Weights of a small transformer language model.
Size: MLP 2560 squared ReLU, vocabulary 24216.
Architecture: learned and rotary positions, normalized queries and keys.
Training: 629M tokens, 4800 steps.
MLP neurons of a small language model. Each row is named by its layer, matrix (up: input weights) and neuron, and shows model dimensions 144-335. Each number is 500 + 50 x the weight over its row's rms, rounded and kept within 0 to 999. Numbers have three digits each.
Before each neuron's rows, "fires on" lists the tokens most often at its 100 highest values on Wikipedia text that the model never trained on.

fires on: " in", " was", ",", " on", " is", " In"
L8.up1316:432411541409527473490618494479446449477473532582484510507555494419529526578525431492470554476460472569588532477529498510503470548590519492443520457507460489410482435501465580393509496552449483490448586549480490507552564566452523492550509523514523344520461544455563519506528508553579478498500565552542501536516479442507552416546467440547587482584520506521504539516476457463438506507527504413410516437481593433531490519476490491618421474439606469428481550471529522467476503531434640477455615509530567540596508522462518403407528500488561550495582569461520566497499493470538581497

fires on: "\n\n", " (", "===", "====", " (\""
L8.up617:553469474395367457500563495474432480463595539481519491455375517398538414455519445534354445585558541392519471522463558516484516402524416442407514479442578535498505426514453514447445523515501506441521480534511450457476436500545480456507491482447477477441589426461647483531506463575510517543505566465469621525483546480541487580470445490501539437558470494543443521514453534504481546567430434563478494486459416541426520516543621478529497431483519582452488528453513434451479544524527525498454542463494494465516522466530561486531458393512464555423468539461457536495460447555551489570

fires on: " was", " is", " has", " =\n\n", " Minister"
L8.up818:526547595434473527455465452533514499571389494468521483530487464491546456594580401445436620532422480445363494509487594542544471540490415496429547502500547447549455460527457499575564514451503548525440493478474520469442533556508500457466528523431447476479560554498568510552499530424571495465475509481484459540522493576525537501473482434523584541563491545512522393456586540416533454455454466545443529477487461496585484409525661564581561521521418437520452447545534467404456570543574456539443545525533483493559497460418500513384552436529500451548454560438478555449453466591521528565

fires on: " (", " and", "'s", " in", " took", " with"
L8.up1759:474532503556475430470596544539428484509397527518569465492506485522453560513552472512437492553455485508455495518484527496404559600462505439475545415555485444435455530425502544457531416540392535551545501427434481499586530438550452464506570479484508431468426544477492430605544544589580425558472477518468479582518480475535591545474472483372518467520501548458539417550446559486555501420538538540524462527434437436535462475477493453555485479524560517526476572540515425528471465547475502487512588550478557579607519476556461530445471495432479505509444525502467466636492475435516588550

fires on: " by", " from", " with", " to", " of"
L8.up890:527518529524434545529511525431425499435552483591478547526502528521523500554481397489467479524484425469458462422519442587507485550455496536454565525533420547587428505591407460435580392555525553546528460578530533522559451485402456547505492385502502535494454479496492493518521483518553585394485501533443549577589610477452541491488466478524479499507438420525417480427557454404433349419478407422488564589450496578543491482530535521544554528447548543457518480469480559458466505470432461469512533479551558482535465487480418476550536420434447496556428477513558530563466463477579529554

fires on: " to", "'", "7", "ase"
L8.up215:557507580415467466483467470453577495457537472585498406577436496509492524467462545512441471425563492450478524525476487435540451421475483514486499523620548448435471509520507427526499434510529493449476421517446450526403523372470410411477515448497494538515532499487473498469504558549585507540598499457418554481511476478409493409564426410478566470563512445506514481519371555419508533480424515483494488483483554464487471401468562527513528556583532458463570554452479541436430543538520514450483504499519576585523571490474540535502480356465569622442391531524420597542533520506488558577

fires on: "ing", " of", "ed", "men", " back"
L8.up967:559472551556499471483404553574442508423429456458527506490478523493492435484533445543399518427484459449353551591504541593535533495451486550507488581513615486508507489505537529523484526489501492638403533499432530519465500513495411549557525585503518543466433515538561544558479532466521539387385554514499471430488484432483529514582456335451501453489490465579566432401505513478519491412487477468511453495553597591512451579466511489548471551494443447491465498505469504557467492480513529466445473396470456466506461454469453535405431528509492541407545514418478416540475478463587493553

fires on: " was", " in", ")", " been", " were"
L8.up2187:465516605490503455473509452558534469487602581550568522450452503418611578551539446548455572543471493477560547530522453444453518573495426448469642453538481454516494510513488493496501562418543496597416441472463577472558480530496489487638507537521612475505459482580553507483581552523554551476459505527491485500545517522548547451495494470584491408533530600506575523443508384500485454536513471498524540508525505490530506467573496508528471508535538512525434482518555524511515529382461536438430578538508496492549556491455503433468536559494511556528437534512452528652536473441522569525

fires on: ",", " (", ".", " known"
L8.up1258:519480538503429428497530548434428423482492498485506495575441540531569378464416548504504487436497435512513544514467436572461508527498414526549516497530478485468502492419603567420451524530592594580419529529535452506532514480563555471480412493489482502555538414522552446474463651491501533495508501471457467480591665477487518537482507517437444545500435560504536438461500520486449469553522461509457493522523416626481517609543550556484513602435520486468538470530463514465609486458519554489375527498549462485407462519407503509540545525432440512530601394475520492483538465547567468511

fires on: " of", " in", " from", ","
L8.up254:578415479564354452526539473506529428485458508564488509512516505420513400508549573493441530545509451404529607529455506529525467489473455520478599443452439514487510460567454489567507418513440518530504487480531563496478605469441485543452513457484504447499476490486494427578463463497461528366461537403509477472528485473488546427509512475487568432523545442430493466433547497450519452554451490461497596500479459562496476566498518490443525497510415594473524561517514502504464420459453446370466480529473547567477472547553500464474431531450520436532474489531487480460464436471488593506

fires on: ",", " is", "2", " was", " in"
L8.up9:498422490406441453559446524458512515581483505528517392554561546525512475482494485456513429518551552544422460457487471543419496508415503457403476390520553501498461603471492493560489424533468512479496560460477506411478475477465447473466520433472448587507385504517534525599594495447499474463422411521429485492390505516580515539569463480478483472559515516436406403464515440505493427498511447470465523588525488513543506534603451527550435528410495541477560516563389498602520473471541496481437527424547522490481487509386456586453405477494444474498475431483491454525485497517484520612

fires on: " to", ".", " through"
L8.up2138:591395527505508566517514593455515512481490510533494490453460566496487420562450418440471417524455544506504542561434435497555561556485517456415494497483554449579466532484468558441594574522522474458532529556478476513586498543557507564493459494397503504421425563564530386549537467474627505466492466432442567459617548434461595523436412583563535431525542557482455517470483508487393544474436430556498473426518491579503464524526525525442555559511543483571499474545442598483589503514450552449506590487475468453580563433557481524509485494417495457474478491461518457593465468527539538438

fires on: " by", " after", ":", " for", " from"
L8.up1458:554534517488464502538593550475483426502462528446514541424515389446471406489552455485443481484517494490485504496438472561584608529543458419568539496454496504454468437502406462458579513490405518506524511467590497603523505518457521422508454470491466577566514551471542393501464543517446455448539524460512470462469408493515535521480525499534468411512523521540399551505510401474380587575566423559483555539420504431466455454379563477486493514487571532548488512492559506405493633477425504480534525412524484593465453483559429543565576418436515503458412509516437497505534499486482509478

fires on: ",", " and"
L8.up1838:561547556540405434485521625523429409502529520551499522419513556492463465481556516463487643531482507446516503402537481454480423435450516518556506463529525471478446515461442487583554508453553547439512499499504450396491482476576500471497415496410522468578610546512523477551536652526487474456630524531449576558461459474471548517583517530510427473538471515518514495469439371593505411496445457486518460513513481543453523464466505543497529541467531495468440454473490386376501462447468527542489483458625516440553465395454556553381492522529484547494523466479438533603434540572673590511

fires on: " of", " from", " w", " a", " in", " with"
L8.up376:559520592575319420470463540474496457433547475449461456523498547513541502444523524520529549559558449379420518567568539554475539404448583553409507513395491555543514497506435519611537446521532428472532457472481532456464509508536505531550494519398454440531514527527459526526536530546509466430465510479476476497502541573524570460565473386484564495489441490438530531449469480506495490559470440477472585583516554479513524376588551556469497509526483499420508517494423541494466479517491512459438511535542537454495430521474479558504463419458484512430474504462481515421496527496447532471

fires on: " |", " ", "6", "7"
L8.up2392:566502487526529496449497453470561539539503442486474549525532514534606456473415465541480498488447462412532542611519556433487518421531402543474505452545487552511476554521509462554616438425549530459501459584524560431416564396544444523536385416427504449493561528582492471534480563476523491412456468472426575557520513489570529521505438426347427525583539554615444448493422387533489523437463488513526571471400526495448514507412551432534513425465482513528444653431517501432540553461425567451420480507451529513571544596534521477432542515534535586423461539501451427528529432556500512525

fires on: " /", " [", ".com", "^{", " /["
L8.up2177:455598536515480412496567499447470544530433509408457503464504527505453532518437519508461489587587471534470448456479581450501507480608500477525492361410592476476472497501540463512489468458502469435413484514502514601544598530443346424554520561573459519502595619394587487528468538497521474472481529454409454542551566407464514568479483498503497519484515533518498533444490473514458450592520519526505468459450399514506519475443450494468539432534560585545500503449548492469501485486549548476488531471517502578543461520456518416591458435549535479505501480466493478486491431467518588513

fires on: " at", " in", " but", " and", " of", " Albania"
L8.up588:505490477566398451529493516433516574530526490495513484523537549471445404551550607416420498556554506408458499523384571529421535484516531480487517575502557421509542514483500439538461428485469464469550474493624500598438538400520538458546423417389509462485555501376579524565526549616497556444455506551501588498567465568567486538461494508548537491551526481515468404468527426435510473509386517454437502487550495544459464496591544508518533492456526423436492548484448508406456468538463453473527508541558506478520471583426478450441467506403467519519524440464497513513428509464477482514

fires on: " |", "^{", ";", " (", " /"
L8.up1594:535575539546551452436449498472482505593563484435475585501535504441417439477564513524534591539505455481553479449585513520568525567510390513553589631493491548513489501497470433518512525519520502513413538612438478524530559415523457541465506327504509465516532453485505508515553560577552497631455524518383514521535476514479544626484405583412430448502501450531507464462506485514466540570452526522582332580408409606438447478456522447534607466510451428508552475509455375463527480487432534505530476487487587530621485528546534507501545444394447529491471405450450470528435437527578533538

fires on: " ", " of", " to", " by", " where"
L8.up2296:504450480499480545585523537506492458503486477521526542450505525498547446432577516508507477529475495494542494528507496587504566532470454364515529531517556433519493464570480567516546434435535469586568526522463472601504509404491527513515496526450508416533487537425506490501487602467509451428480361492442539513600519377491550461508433480391521490541474479464559517453513452471383588493488491560455562484484522490624508458532561473539557542433554465501495487481516438467464482411494570453487516509497558536532558511470465528525488371492542506456441479451514614610431509517422438476

fires on: " for", " of", " from", "am", "="
L8.up2469:596531540434332447555549479544470529517486469502493420491495476533469496468484483514522536511500412550409504439548548576467531577496596546515547473551561584596425461528505496467550518503502502516499455406471519555486476544502462553547469423499512510462466513372483566544501461497502472367637496502499524507504526566445614479611425475457588584516574623511458434486492564459555557497530516543545554512525491500460505413518553424516546465464492596557551499508513401445460471524507484513505454503453403520496480512555507508559532503410513505403555490461497554582504490410521487499

fires on: " to", ":", "6"
L8.up467:531461499428488565523459523449424478462434500607531492468428484503552466474474500550497431533549526419478578545498470539576487495474512546473399498485558377544486452478548541463477580528505565529537472525480456507551552515457449423479518389430561522470465514441502516513518553516625469418571455444462551481523485416471580478504460530531575468510481483588492510545567522476404595431452420492402354479467540471517511434482482565454453471498547492577510528471581555485464524516571462440424513538557548590531563492408483587474446416433454517391457476547538506569516496490486490501

fires on: " (", ",", "–", " and", "/"
L8.up2234:527496492482421460503478508548492427533499490529469494548465493471574500461496486478525481538483430487503524462552567533458545503543400457479543446560471532524407417382496440547557475531571482538464481526572460385470542547537564564469418495467518535420551483577472467537452465523511512529501513537476511523594497506558526532537571541471565503487407530477563504477503435461514593547568468513605492452513510523448452508516524535530487508540563483503394494451394448383561542428474560462554506446496587505468512441561532509565424563491451510546531446526541457622487501471504481564

fires on: "\n", " |", "^{"
L8.up999:592516542526556428493422503579367533462466481443458501491589581510521439463468451459518493552507518507519516428509541534481545443463544498463508565423573463476543418539614582515591499488510514486482529520491524492477550459511460464576505523562484422476557491480486458483495533561518539459476492459343549497532599553336582527579523506504473511599492465447445486442578442453493425585541521518537426589417478530469537446485443455490522524503535541509544523453564449488529556524383555491543481471495564487566522532596487481536500533487394519537516530435476531490520524425507521539

fires on: ".\n\n", "\n\n", ").\n\n", ")\n\n"
L8.up2212:456470483482428518518557498471493493522496478445468462592586547514559435426445539438485483480495508418408532548485582505507568483558477485451565466531506521489502541430448544532463501455462494556404524529475449417492493522592455515430467424440465456503567474497409533548510579541607465453531481438472600440553422550452551447546425518562490470565555520452464458512493439534539469432456535487527522457438461573476573528549592494556553516473442519461425487440503394554445452351451508482352506532493447478491543569524508469509452503468502560462455458488435546599439451560533508501

fires on: "\n\n", "\n", " (", ")\n\n", "e"
L8.up1655:487454469480448435471520472525527525513518535509488466537512483560504406522449511442432495566536539480458504460482528589506545474547526459382503408588516547446477507504448487437507443492541514514508485499472566452459528416475541437512462441417519415471566521521574503503481503531500447480472554490547562553552500490464446550462536497509552516582507375496497620550450476511499435570485368444503550438497426537469487533481518543613514418499569491505535584472428459567531488446528485469441580572553523506486536414584507489484458462486517458504521520495487590466495457591506515484

fires on: " was", " a", " is", ",", " an", " \""
L8.up1337:488385494531464549475556578561560537469433604579536538579536469480490467544635448414544520434432512541430429431449554518502547502466391492425521408555515512462439568578458498394459523469456464513552491511517472469450453564552516516409521479420499510477569573518486520526508416532475431481485443441479483482509501422540511534537496462469540402458497570530434515473583538338398537527465530576495573459483471452479468442550483491482475494479524468528466617476522492523421498507483523455333554524549457541527536541453581498493502478404508445494518558412524513511460425477528478493

fires on: " |", "^{", " mi", ";", " ("
L8.up1389:538473584560460466527483468584488470502484515421544483484490488550552465549431461465474482571523543490445478485548609531416615544605498549426527605446558513450538501407562553561487513517436536522377536491522486511482509452492496535462535502483507484462598487451598541547601489540568521592570396501419528556523493451372544500512405490501544504547467574669521556473446428481510509573493500520611398481510449521419494561396524536511570489440453474454463530487558530546442471518514550452520525493545451425497523572439511534556538563480479534574424547391472471534496447457562435573

fires on: " V", "it", " C", " L", "h", "haw"
L8.up1219:477546530458561515516448477477523530552430474470630470478515566450470531444475489506479488549536594408542595482423479478563408416489464501508533469552538444491552512479501444433484524520493463506526494438514470487484590421537495486528506497526499469489576497482525505536500446479555434397421438491490553507528470443491473504440483552543467480538556516432473508413499466504546435638410474531454461490486500581510509513538440561556523587427517423468515529580423425490569475506502573467529434551505509600493507516491531574413559381574554527503549396565554546474431537539469524506

fires on: "'s", "'", "’s", " in", "er's"
L8.up434:534535579526468467559515446499506447508494567484593479504503434531564540508562452493487578557561513408468585505479525556531527555496445469421521450522429565456420387409428441431506471456535488557466479473467458401416471463451460536521543442482576522517553568567512392557554526541544576568467510467483503568551408425509620473452439497451434431458505483513447364551565480476542422437478491564535437550449553561506427509513487610596535579501498499503562474444474511504538448520423523515373535435493557443519526466484486500492454514535380529439514441548444472543531438476543496517

fires on: ",", ";", ":", " –"
L8.up1443:505473510486520426521604523536468524492547444562544535530482474555558433452485570508540491449490398464460485484583576533403499486444382488480593477497481521460460470538447529477476459441500541574518455547466554426474508521537476455590435511438464477494506462478530460502548464509497470509511423465499500516638585542492454423554449516472498572496450493502486535460490534484490455411492429531553484481478435543509529495556458519529425530483560524465448466547500482498513580459460455526423598505569563532555596578514382469441453451360451547482510421443545425551412495497530471502

fires on: ",", "ks", "ifts", " (", "ñ", "e"
L8.up2510:444575463532441407592453491418457494486481491480455465557487529504482498419500500461491563548498487479515595512519540588452510524502453424447500506427495556471493490491515434473547566522545505463420472518592522431525621507460476488488512512489534508466474453405467466520539492542557535525447432464419568431475573617474532540504468568557432519501508466470451439607565505467497472464428540512489514559481399538463456489544505477503567550484463506480605486508461425501558418503508489509486605505521485506433464466524594532526441424466499503421630529554466506515541452548486549555

fires on: " (", " is", " was"
L8.up1706:457455520519487341504477458415530461475553443514522405604451529507577562479430518493473504389492546481500502518545419529504450521497376583440520511514497466489465514564585438598465464541512537550458504494625460470518451418465486536609577476590495528505449429514504486495605433571552567506467476464394640513654516619458546539516453544541443474598402524513513457547473395589464430541488495584576561400469451494501500505464495536506571553459480489533467527496508505492541452460559450473456523442505449542507524589586548492487484508435405478444474551512521580504445482497462554536

fires on: " of", " to", "ing", " during", " before"
L8.up1057:472540454515401489512384581377378488545454444442515491543588538436550478502502481454479554486503484485479564497489481572520503528541437573452592503536444493544532500474496438540503517529421534531550487511452441517488506343549446520525416545529573525431438501452517508540423600555550523429539451518472517463500583451534490528515428478533496528540533391488522414484474588552350411399494417435446492423532469539553513561521496520566471510428485458418540451532464464488448468517438559428474411447505498577469515461390531560439524492461442458476449470549472523547482460497456531481

fires on: "–", "\n", "/", "-"
L8.up2140:540511463508513584454499491505611489514512470518453439506484551459430428525535429482454463465477560544529538465519508568525515501467427456424488380475504473541363433426505467556560544504609414554519541485543542482512533460554470508437417461584560532461530499557643424548542425532570553491432458467477532443509487522575560487568483512474479458496488514485504530452562432514503422561540401512566498506425563562450448530507472456597473469548557478544442472446511556397459489394462487523419539520490465496563440439466518418454539469581503549466513589554520434593480487471514542510

fires on: "===", "==", " he", ".\n\n", " the"
L8.up1159:478545559445449534538484481430501495482568564534432551576524474485597510492522523460543417533470602450490524498496455543460561433419484440555495450493524498511434434479504555495537448482505548501520523486502504472466532505454432622572490471518533510523504577537475492573549526628493386490517490496430484489563426583526567477555444436513506496493446545503489510474496502512532579482570571539515489458496501456441498561500580489558504569480356499500509538489500523522505591403502501510387507439423473472548444528524527532549525451519460454526436577462469621530494480461500483497

fires on: " |", " (", ";", "\";", " and"
L8.up1640:476479562452497456564381561472496412497546437449546540591495484587489526491409605558416541515534492434471461526563508442510441529567522542485502423531505574481477460468542422503477428521604448518540404557495498542423553488439551512546489426497520441470484402366506379504516449481462458544538406479460595497568496463500609566511459417488478485527519522447522490529528504494484431569488486566530552488486536569462566473447541458502514434486473465532592556485518470536477469401464582462496581590463457483461533552507552427422538383563498545504501501496494522478452466499447493591

fires on: " called", " named", " known", ":", ",", "ed"
L8.up1134:552447550510460469490478586512463468557521501493467443511424506524551442483474596472517411493543497447504530474564543491494465442514452562450546444556521441464420480514401541529473509498521446538426501563507449521521498435404478512530457497379457483554541426532568470500473612540545465493485479421532596448515443550460502526536559563495462512490444500561399546465482552474502547521533476458475492446529470541469565563584429540483490518528480527451511517573525515417459513417449521414411491498422498493476462604540442459528500571490475468477516445536502459535441409503618476478

fires on: " the", " of", " ", " in", " following", " on"
L8.up2167:542470484439457555540560538516457574469500567556511528451495424504453423566618505442520506497521487431467459537496563585555473514434419403515491475496473458477525504510498471470527532530517508428553469547495498544446431400480522499509494470390539420515586564511531489489526523503485554417531567387546510550562537431499425541442458470579569412479488459567408428454538504381440500453460451521412507472486497517539501464518521471449464438489563477559520476378413526433410456534451530489541477474548439450504541466508512509484544491528556594402456486484501477483532386416543438553

fires on: " and", ".", " but", " where", ",", " however"
L8.up261:472495506507444408508596480508486399553585523505498502568518461505577466501490506481583429499513629486480440485402452477483481568492493515556484555546522495502451567539362581431553507481427530595485546528582503414451488437525519549529453390447544600508435504504485495431571566506557545427549423468483557519562534447503498536579376574530457498533464414503556382467552500474498445531567519482471479414495429548466431517502542545470524525549470519456512504520439508569520613463517535563441518528544519495473537490445543537534452568382542485507580451484447565512444537503429483608

fires on: " and", " but", " then", ","
L8.up481:523517467491499503532498513514477469507516592439521614549543566492601425422459533422495511571575508561530535381525470468484529467464473526466544418558509481531469415458478543491548467498545523459480522471541465510460485440505511482529441467442559372479477561506526385482544564580505524466542589563476529553535435527380425477517481462425473535484494405512510474451398444459489543437392433435497449515493451504442522530498521472525553509454505435455502500503416423446568626480474617531378536534550450513478517433496517514409494487437450446559514459523481630595501498435540508549

fires on: " ", " |", " mi"
L8.up1952:504538409484504435467463467467475420533534434455475406536535496428501450469479480521501535487481482503537530429379432542474540580473449577461561519562585476504512453496529506560611450476446472522546453570579437505463519494516417563520414452525464465505427477499449508483473510507538455472534445439454562503646566481414588464527505478532540502554436543471544494452571406491488467462582548499575481564437538544461453573458543503434476481505543512470507450427464571496535478463502512530526491457451499473454539550520456482547438511438374483495545548533464498531546524375464482526

fires on: " is", " was", " are", ",", " and", "),"
L8.up2160:463508553645482450457441556493497607413456573502513540471504560534527467546644531552501461496531472473412522513519504491507533507501534526540533450532499581487525601495441560559476476466514510461459496501533505482366479448528513478459495507391469557501501422539522423564549459485535520503384470542475599492518523524554511474531449503493505451469527503462499463497431444458422489448445413493567533438508442608494499422576491505508565487539471422491573454524476484601477578417498484498412519556592454552488550532423495443501402448496417578489495514485484443562441443432567546529

fires on: ",", " of", " after", " Upon"
L8.up1290:567536536551393436549478477534467579559427456560457509500516487460498409466507471420502464536462495440426468470462465479487486514442543404516553569433572554436476530452482572534554531570428551520455585430428564500465472454521460471555536525554433557480444446366532410452573430499546484523439451459546401543475455570491516497500473402551474517509504484536484415589490445503560421473460488559597566506462550489460483539563538536473522536552479650423519496512467537520485598490552477425438460464568509470522619563496452543531513578505458529548453516516476541531537443556544472573

fires on: ",", " and"
L8.up97:484573505550436473473439548506407493473472490398517574494528558451548481532482606525513564564443450442552642498478418435478445473519523481613569498513469455532449525459456602550502461478495509491458435498436550497511422431484438526471425351429485434518510537538574519493570489509499520461502487557480541571521510443500495527588491568523455445541610567569471490560528440523505509483441487471552456532540506516503441459370529543514525475489507462486587504579470409494496515421489520498434511495478506401510481544485452543470595444499500518484484532525514493634458474620621575521

fires on: "–", " fl", "ly", "),", " all"
L8.up534:521445502483548533553521580528494412459455523601558603421569533522471468499574528469369495486504519449554503524468598511530512553486561358482489511457533460534365496403543576466547488502507476504468500498422479588456458460529548487514590590463502549528652463556466511507539527493595350481511473477446519527531542504492587501577541568514529518480544556511482493481553499531497553503465424469346470536454529479501518524503440510601496501528538531483451429468473474504426493540542475505522543583470548412510471581538584413552475530492464536399409436463467455541448469567601566536

fires on: " to", " from", " with", "per"
L8.up2166:497401501461439478528475516528525450525549595489593552491480378420520544523532504529478431596551508559485590422435442561471480527510416587379499496582464507508526442416469376456462446524437500607560597525557503533529496411495493444518489398476556526538472536496457439556563592566598605418474534578511471457532475454403587454515493455507512431489460503489456523391407502427505432587506412449439460412480455531502470457556516512472571476507562494546462494514515581574395510466500453547566563495607546516627488433508442458432431453431497559498477425506484568548489385546500560518

fires on: " was", " were", " is", "s", "ers"
L8.up1778:472602574528459438536492493491517517436483516501569620420537484532519458527537571517490421428595523448442544591527412569493653541435480534474564466526445516548527423362529529502515521399533524642384504509511558478390501475473506542497489535519484512367559483611506466451569410539545474529389483588546457531491509469506527387443443476529471488419484563518530467431511508571505518571542498542491483438461497547529485568473562513577519543545490482425538472516534506470543579514418476435427527517511482562447528553523516564530525557429399453447547440480490575556518419452606525432

fires on: ".", ",", "\n", ":\n\n", "\n\n"
L8.up1610:465448484546495491529546529456474482484516580551558486454488489518498493502550518493561551601509511498460490437523500473397507429537512493544518524512536581474429532541529576437493577507496472536532491524449464479413541449516524549566444489399496554478446445471518429515538482499496544505540455528467592473550497487523457459556488520497483437488512549509435514519418452489412510492512440502480571421421438512465485569589503461460535501574521568465559562537518457520542495498501578552442576461552506483534547457493467497490438446503452530556523462459483518533475456550500479534

fires on: ",", " what", " which", " and", "===\n"
L8.up2100:465509505523421432497523517530529464571542464575505414589528502523467417377515548480533514520546499571529504351531491502547491616462472468451506547550593556470494555412491486513517436487495459589511512455546493364532545493524452433511415468540471529471432488484544497482514417534490563555477466434474506455516490517524441396604495476468456525552547524507425482498487549456508420543522483475459410499509452510442502546561528529486525540488544491495466486537471443489554610530537498545474454430543551559463580527563484520437443440471511619497516426459455490569493439536521492665

fires on: " on", "ing", " of", "art", "rib", " to"
L8.up192:472497445523434489507447478415428397462415422453481456530482397448472489467545482418430616467491507452508512453436568568457606576463493489389468573418519515513553436514486494667503553509473479462523469520508478508393475463486423474508393470480501542510625523474475430539525636566533413552525518420531525443514454587448498509482483468499406550559400449478444518519487543486474511404403495543470466487471513532553479508468578481477574537454522484456505417456375513477546467522530628434527432562516488583580494502527475571548464452507496585495508493520506490556419512416605464624

fires on: "\n", " High", " is", " Township", ":"
L8.up760:515480458435482509396555541538425510496445463453541488568432521568519485467519475473560512475582513457427626441513560491540574453579534481491519425615498508519485480517496494530576515500510466512477512545531447527379591492437435415407540531446422450481498465578610416527472501488521449476563467519477511413469458463500526558462545580500591423507504445447474535584463420518398514532531476500386502376444476586543499472573456517532579455458448492503504526492554451468553562468430524478405561457529460559602529495480449483498433393546442491458490573532571422504438484525511513466

fires on: ","
L8.up1676:509533553558441539469570502457482420524479520584438524551400538534439375503493504441537443574417532459530555414480392543532444481535554509488536549481576513428571486527528483546556595497581575515404438497533518524492575543483544436516514516507495539481491445425519464471496536419502527488431489512499525425537458511424500524523485509505538485486470461483454502557440494432549479437481452522416521473468495490504499501522568540446569565592450531426503521536464482479555481453386554502458522420585522568498494571546480568547484536441419548517529505545550506575444472524573514604

fires on: " is", " was", " been", " are"
L8.up590:537562510504483487555465434532519549572448522520581480485485560581609505541518477421456434461532509512438467537553498544440657456492412492466599442514502470545506477473494533567541530514581508562536499432510535431487543518622510553522462507558519470470490471477517466501509535533489517519584485488585508473528528464589467410449478448569532489481422531564510516551457449432480433572441444479511535477360421545498487542587524532519561453435585477443523542511506380508495483426414494509458664506502474494522393509492482579464521540477481489496443517570491497485534480549536536488

fires on: " (", " \"", " '", " (\"", " for"
L8.up1098:522529496434465399524546636546446437443511525476508460584567428547484412501521371483468509551582508340446485547501499554583576474508498475448475491478486495487445533521511481530557548524492591426479474532491455426483446536458457502450498416535496448559540613498590513538513566503457410517498556392407570571535447522440513541431518477492514460616495511579494528552431495514551546586465491578587561549483491531505565467457491465523577514515534523498475583513476342420455548542515514414488508484563551627468671544525553521616540472531439453419411520456559488469493338548577495506

fires on: "===", " |\n\n", " of", ".\n\n", "\n\n"
L8.up880:481526483527422443507468490473421526477544456535473456505506525474493498437518480413575411491426597530450568484533543504488567517535495504429572459553562519499444483456447573524516620557534515578477536540443317443532504510523542600542409423504433450503502407482422410533549535387480462508474436597526528471538388520395511541498460479488600429549438498534469458500381521478510458388528520515530470520442517546494531585516536552509578527547465519527570489437514462535504566535458434518426595463487456484531524488470552463431530470503470524506486572491340533486503484513491523490

fires on: " (", " from", " to", " out", " up", " together"
L8.up1698:436406468436443459502558563480503520464598523463510494525446466530491432492495579470546440498592493431519536507492487529557556580456471506543448485453502516554553538522425549423463488578496520499481475436557476460429590441562586516464492471565592427492509513562557436486513536516570522526554503524413487467476497401535538529504483485527489559480469397536533431516539435522460413570486428603545486446498436564510488494585470592547470448478532478629463514577425565479478543530522485502521500444578493487585519524495474546484449507385463485443517498510499441483414394592512537607

fires on: "200", " until", "201", " Year", " year", "199"
L8.up2244:601488511499461501510638456461516406453527430511582525547525507532456556529449486410516497491490540522427496522519440508502560561545477495464524424526575531519396489404446551497477492554453570463431594533556404527445489505563492422566537553512514408526495455433535402510541488531612479414535476493552453502472442455481508564434498553456533488514476442493471477388511376516419522490541508461448398560447473470523541549458490595508511531462535503506525500484445429528455528564509533513521444493629394544548605537535583540492486533495502484587488436504436461459534397572508517623

fires on: " |", " and", "6", "3", "4"
L8.up1979:497503447564575498474482583493574474424520437438458582571517514434518427522433394570514440462440497487495553591466515487484573502514581520459522437456560484641384503593455478544588488533491469427445535505433493519387474549574535523543454525456533483481517385510563503513494490607537469615440507583565600501489495503515462467409446534450582512561445396550494632525489448462428485420536518505415579411473513489517494467435534456498515462475553468484569534593490546566518497406517525496423503605442530523569504488559536529492430477520512526567484564523497540655515424508431502416